From a checkpoint of a small transformer trained on Wikipedia.
Size: width 384, 2 heads of 128, MLP 1024 SwiGLU, vocabulary 15379.
Architecture: RMSNorm before each block, rotary positions, no biases in attention or MLP, tied embeddings.
Training: a variant of Adam for these matrices, 419M tokens.
MLP neurons of a small language model. Each row is named by its layer, matrix (gate and up: input weights) and neuron, and shows model dimensions 16-79. Each number is 200 + 40 x the weight over its row's rms, rounded and kept within 0 to 999. A neuron's up and down rows have the sign that makes its largest values positive.
After each neuron's rows, "fires on" lists the tokens most often at its 100 highest values on Wikipedia text that the model never trained on.

L5.gate163,241,162,168,281,223,283,157,234,208,219,192,146,235,186,244,276,174,176,148,296,255,175,161,219,208,125,253,196,229,201,217,166,215,221,212,253,110,206,160,188,205,212,190,218,240,200,182,148,214,187,234,155,191,238,174,219,142,90,155,241,124,165,233,192
L5.up163,197,245,175,208,207,181,169,251,169,222,187,256,175,222,276,192,200,200,134,224,181,204,147,173,236,204,174,246,255,187,195,115,222,243,206,225,193,251,218,243,144,200,150,276,224,268,211,139,254,187,178,230,180,196,189,166,244,160,112,255,236,168,233,242
fires on: " of", " for", " in", ":", " A", "ical"

L5.gate337,228,225,180,164,176,291,171,209,222,235,153,232,183,220,190,194,194,202,234,180,186,222,328,182,170,227,251,187,208,230,173,221,88,190,202,249,231,238,139,136,238,192,122,272,262,149,253,185,167,228,117,191,217,197,237,217,198,239,253,267,185,249,187,193
L5.up337,201,229,218,162,179,234,219,167,191,302,197,199,217,242,205,218,192,214,203,194,144,158,220,200,203,229,255,188,211,310,243,218,170,219,247,267,182,282,250,188,110,225,153,229,192,201,186,191,222,254,253,172,205,232,202,193,274,185,152,227,212,215,135,243
fires on: "i", "bi", " Ali"

L5.gate698,186,185,169,186,218,132,132,188,158,237,201,218,194,274,242,194,173,128,144,192,200,190,146,169,153,241,182,217,221,216,231,173,239,265,207,149,207,192,212,207,176,191,172,187,114,209,145,236,227,143,199,196,192,155,219,150,245,201,214,215,203,189,212,219
L5.up698,274,224,150,162,239,166,189,218,219,121,184,231,207,232,231,226,290,258,143,198,207,177,176,217,236,178,176,158,351,243,236,168,197,221,239,208,207,128,242,191,112,206,239,165,208,261,195,166,212,217,147,260,111,243,204,235,185,191,209,154,192,215,227,205
fires on: " of", " who", ":", " which", " highly"

L5.gate643,219,180,125,241,215,220,156,202,198,125,170,207,258,160,200,178,205,236,145,158,184,198,178,211,243,133,297,228,201,230,145,141,238,256,187,116,266,229,210,247,206,170,197,217,200,197,267,126,205,223,236,181,233,169,199,260,171,245,126,155,208,170,245,123
L5.up643,210,229,251,151,191,234,132,185,179,217,307,238,240,238,271,162,184,254,219,256,196,163,268,267,171,129,119,200,193,184,198,168,186,153,200,190,211,185,235,162,196,222,189,166,199,182,201,239,192,253,169,207,227,170,240,139,263,216,267,207,165,198,181,220
fires on: " H", "-", " was", " first"

L5.gate429,270,291,180,143,166,196,231,214,218,201,231,245,170,186,159,210,256,140,284,207,191,139,248,196,170,261,195,281,227,201,123,173,216,228,155,186,98,159,174,208,163,259,316,233,225,186,169,206,184,210,197,250,167,197,207,265,196,211,333,193,202,151,169,251
L5.up429,208,148,210,163,217,263,123,220,205,135,137,206,232,207,223,240,232,272,264,146,106,154,202,191,251,287,219,138,173,199,153,193,145,140,131,250,213,146,264,136,114,146,178,260,234,199,143,203,251,244,193,248,180,210,193,187,190,257,219,234,180,249,195,246
fires on: " when", " that", " where", " to", " for"

L5.gate972,231,275,191,260,235,235,185,243,228,208,171,203,184,210,251,189,233,154,229,219,208,158,189,145,190,203,207,209,237,198,156,182,213,171,195,178,140,254,203,163,178,211,202,202,155,220,175,216,244,250,218,162,192,216,273,196,181,228,210,188,184,220,163,205
L5.up972,205,244,130,146,232,212,161,172,303,194,225,187,225,149,232,257,183,212,215,232,167,202,216,218,223,142,228,133,251,186,158,123,242,223,193,234,234,174,295,178,174,128,200,292,203,169,176,219,118,262,233,198,177,204,150,207,201,164,123,205,232,234,241,154
fires on: " (", " which", " where", " who", " that", " when"

L5.gate808,163,197,110,145,253,196,217,187,131,229,196,221,169,165,190,214,113,200,191,218,172,204,199,137,161,221,188,312,200,166,158,224,193,133,188,253,127,240,159,263,201,209,191,255,206,121,277,191,183,219,153,181,268,195,183,183,174,213,185,152,175,140,190,188
L5.up808,100,216,168,210,204,169,221,173,103,197,75,282,150,246,211,217,237,158,231,222,285,210,155,130,263,252,152,138,204,192,175,222,184,209,181,200,149,196,149,177,152,141,133,260,169,220,171,154,223,208,194,198,199,155,174,199,268,160,177,155,195,201,189,190
fires on: " P", "ab", "://", "ond"

L5.gate825,231,265,197,187,194,220,211,192,188,192,277,167,208,231,258,263,176,193,226,231,185,207,148,179,228,252,207,180,241,231,180,205,230,180,215,214,243,187,285,173,162,217,217,249,248,170,153,263,210,250,231,268,148,247,160,204,173,187,224,165,238,120,134,218
L5.up825,231,181,245,178,197,193,280,162,182,191,166,181,291,148,168,203,199,159,171,216,222,208,228,187,103,179,132,129,232,161,267,218,216,150,186,221,202,152,209,139,259,180,162,116,183,228,195,125,228,171,167,245,196,155,215,227,231,250,200,196,207,182,265,238
fires on: " each", " No", " one", " any", " that"

L5.gate791,237,217,287,226,145,222,172,206,232,259,230,151,177,171,128,224,221,187,177,170,157,176,264,190,200,184,222,159,225,201,196,255,225,213,212,234,234,80,190,217,237,189,235,185,232,233,250,204,250,239,149,186,209,179,248,197,123,184,192,229,226,235,183,173
L5.up791,203,170,201,193,199,209,176,226,180,295,228,204,250,194,186,211,222,291,213,139,188,208,208,200,207,282,205,165,188,142,215,192,178,215,198,181,288,235,236,210,142,195,229,158,252,209,133,210,239,250,188,184,267,132,220,123,194,177,225,221,222,238,203,147
fires on: "at", "ad", "ost"

L5.gate677,168,192,244,237,207,181,199,136,185,186,226,294,132,259,198,245,173,200,227,297,78,214,207,155,194,302,187,147,219,180,140,218,238,308,279,163,145,240,188,182,195,227,230,253,167,232,224,260,183,284,244,164,256,224,193,193,156,217,176,215,93,143,81,226
L5.up677,200,181,164,161,216,219,198,163,223,208,180,192,219,192,145,255,157,165,259,223,138,215,266,173,131,204,140,216,240,177,126,187,190,333,238,230,187,205,152,176,219,220,235,246,211,226,160,245,189,214,229,173,256,198,246,284,186,217,160,197,84,199,134,198
fires on: ")", " \"", "0", "),", "the", "1"

L5.gate491,155,139,207,200,216,159,243,199,206,171,218,174,209,236,258,218,201,172,183,208,268,193,266,190,205,180,216,232,177,183,229,148,214,159,232,142,163,126,230,155,173,241,232,121,189,232,254,254,177,181,243,247,220,206,210,235,180,229,241,221,138,233,266,150
L5.up491,205,302,224,173,219,230,265,226,221,208,233,215,235,194,171,240,173,107,321,209,217,189,144,170,143,214,214,216,206,185,197,133,238,167,190,165,114,201,188,180,261,288,134,174,132,196,255,272,214,179,183,220,181,215,222,226,243,239,224,248,251,220,281,181
fires on: " l", " Al", " El", " New", " ", "Al"

L5.gate752,174,202,167,197,212,165,207,272,212,207,249,217,234,176,186,157,184,119,202,147,209,227,243,140,190,265,227,193,204,209,96,247,205,221,204,176,134,230,204,227,260,203,250,190,212,239,214,202,218,237,274,160,247,160,190,163,201,174,201,252,272,196,200,150
L5.up752,149,177,274,203,178,221,240,211,207,195,283,165,285,200,181,104,255,188,230,188,166,179,171,162,229,215,115,179,136,242,241,271,327,233,158,193,193,114,146,248,155,213,201,173,220,210,180,226,179,171,253,158,201,228,234,197,136,232,212,297,209,262,219,201
fires on: " n", "\n ", " al", "n", "at"

L5.gate605,196,139,270,206,192,158,245,161,195,198,230,183,214,186,183,219,171,190,132,221,188,199,248,228,222,218,186,221,192,201,191,177,162,156,184,252,279,220,239,236,214,150,283,210,200,295,184,243,155,90,249,210,133,249,167,193,214,193,148,274,221,191,218,226
L5.up605,128,270,179,222,310,190,167,187,229,181,189,227,185,178,244,271,213,200,130,152,142,258,170,205,183,146,284,181,225,231,192,231,138,194,159,207,203,192,268,204,253,284,218,164,246,186,134,215,154,155,183,234,269,216,164,149,200,205,130,174,141,228,160,191
fires on: " part", "ig", "ut", " object", " val", " act"

L5.gate1009,211,211,206,272,243,159,241,205,234,169,196,246,156,181,139,123,205,147,162,175,156,241,160,218,185,238,88,215,193,206,157,224,137,203,198,204,212,251,206,217,187,200,182,212,235,156,190,190,196,173,189,187,187,177,256,207,215,229,135,202,199,228,156,158
L5.up1009,201,182,248,257,286,223,172,206,236,161,200,212,199,186,204,209,177,131,167,230,247,214,204,172,143,203,230,229,227,256,194,231,186,143,206,184,222,211,247,231,200,155,257,167,107,146,240,188,164,248,212,253,273,164,239,174,192,196,169,287,174,239,184,192
fires on: " |", " /", " N", "'", "ant"

L5.gate407,219,206,185,212,228,181,228,143,175,206,262,236,216,129,165,176,253,176,181,179,164,207,134,241,214,254,215,249,163,183,177,177,251,240,167,216,93,174,202,191,228,220,237,222,159,231,182,175,182,246,203,125,158,171,182,205,217,150,307,182,219,224,222,168
L5.up407,225,172,157,280,221,164,193,193,191,229,206,142,165,243,167,171,233,251,205,186,224,152,141,173,163,313,213,206,211,166,225,163,230,201,182,229,126,173,202,142,185,227,237,263,189,247,204,152,205,203,170,189,164,204,209,184,186,202,282,124,181,148,159,203
fires on: " M"

L5.gate113,203,173,229,165,220,157,202,182,241,195,230,191,176,180,198,271,194,178,129,191,207,262,184,220,223,205,196,205,162,140,237,126,234,220,233,152,220,216,234,152,250,225,220,223,266,288,237,243,145,215,170,220,196,169,177,194,110,215,139,197,240,268,164,229
L5.up113,167,178,332,160,186,197,237,180,218,259,172,195,252,220,203,205,146,183,211,230,180,192,225,194,135,162,245,202,202,254,229,155,205,178,237,252,206,216,171,229,230,248,218,146,221,229,210,178,154,149,164,175,144,199,206,206,219,216,139,187,190,283,108,254
fires on: "8", " 8", "9", "7", " 6", "le"

L5.gate317,179,182,149,178,136,167,182,193,230,175,194,229,215,236,186,304,237,167,213,227,190,218,105,200,219,185,221,203,137,220,150,275,197,253,241,238,136,218,184,138,198,277,300,205,185,201,177,242,208,172,199,172,266,121,174,251,181,225,214,166,208,184,149,235
L5.up317,133,204,256,198,197,146,206,202,345,162,177,189,240,201,186,173,199,221,222,191,212,220,233,124,189,128,208,191,237,210,178,195,165,200,194,199,214,128,224,178,240,188,159,192,190,179,170,139,227,264,139,233,263,148,190,162,226,158,174,268,245,192,240,170
fires on: " |"

L5.gate802,209,240,229,229,154,193,214,261,175,250,252,161,222,146,202,179,209,120,210,185,192,218,208,182,228,190,175,276,180,177,137,201,151,236,197,160,152,172,199,178,258,175,258,186,157,219,141,216,267,123,212,145,205,205,216,271,121,258,152,201,165,203,169,196
L5.up802,245,204,195,192,230,199,178,206,187,152,186,131,221,175,225,144,170,147,170,236,236,302,254,141,179,175,224,163,185,207,136,157,140,168,239,184,165,209,254,135,231,207,178,178,120,131,160,156,197,252,206,157,235,198,175,209,194,176,239,223,172,92,219,164
fires on: "\n", " also", " |", " later"

L5.gate851,209,186,217,254,180,252,222,204,142,224,204,121,275,241,154,245,157,190,153,218,225,240,161,194,199,225,176,185,261,225,161,219,237,197,207,190,272,243,190,183,257,226,177,168,219,231,136,210,170,194,220,156,158,216,280,230,184,234,161,200,192,174,173,236
L5.up851,191,222,304,218,190,271,197,184,202,249,169,195,203,208,160,245,150,167,164,216,274,242,206,196,188,223,196,186,214,216,199,229,160,167,178,245,221,138,187,282,139,171,214,225,262,171,181,189,212,215,207,124,164,227,192,115,161,266,234,248,221,281,150,238
fires on: " non", " two", " co", " three", " 0", " four"

L5.gate381,177,192,174,220,224,192,283,255,224,220,205,126,164,165,264,179,206,245,238,222,215,121,253,207,214,185,268,184,175,188,264,258,177,239,242,228,199,178,224,225,269,213,165,177,207,174,159,250,260,194,271,213,200,200,210,139,226,181,132,219,271,232,166,146
L5.up381,165,245,167,221,221,219,226,252,254,217,203,167,130,210,189,175,204,198,195,189,199,115,225,271,210,187,206,156,303,157,178,237,178,240,217,187,209,240,207,208,210,200,222,286,175,142,169,141,238,220,272,173,230,188,257,220,159,222,213,232,261,178,201,249
fires on: " b", " qu", " St", " B"

L5.gate228,144,131,233,99,204,220,175,190,149,193,182,175,140,174,165,183,240,177,207,192,205,207,222,201,182,195,149,93,173,116,215,201,148,212,203,182,290,255,270,203,217,255,216,218,243,258,209,214,203,188,190,234,182,205,174,190,154,222,220,220,214,194,259,104
L5.up228,209,174,226,173,329,218,261,252,126,147,170,154,111,237,264,215,183,186,196,151,201,151,181,232,221,189,175,231,164,175,181,191,227,225,222,197,200,144,194,184,260,200,202,215,219,184,283,206,172,204,196,236,211,285,156,244,145,196,226,190,213,269,210,115
fires on: "am", " make", " adv", " hold", " ut", " en"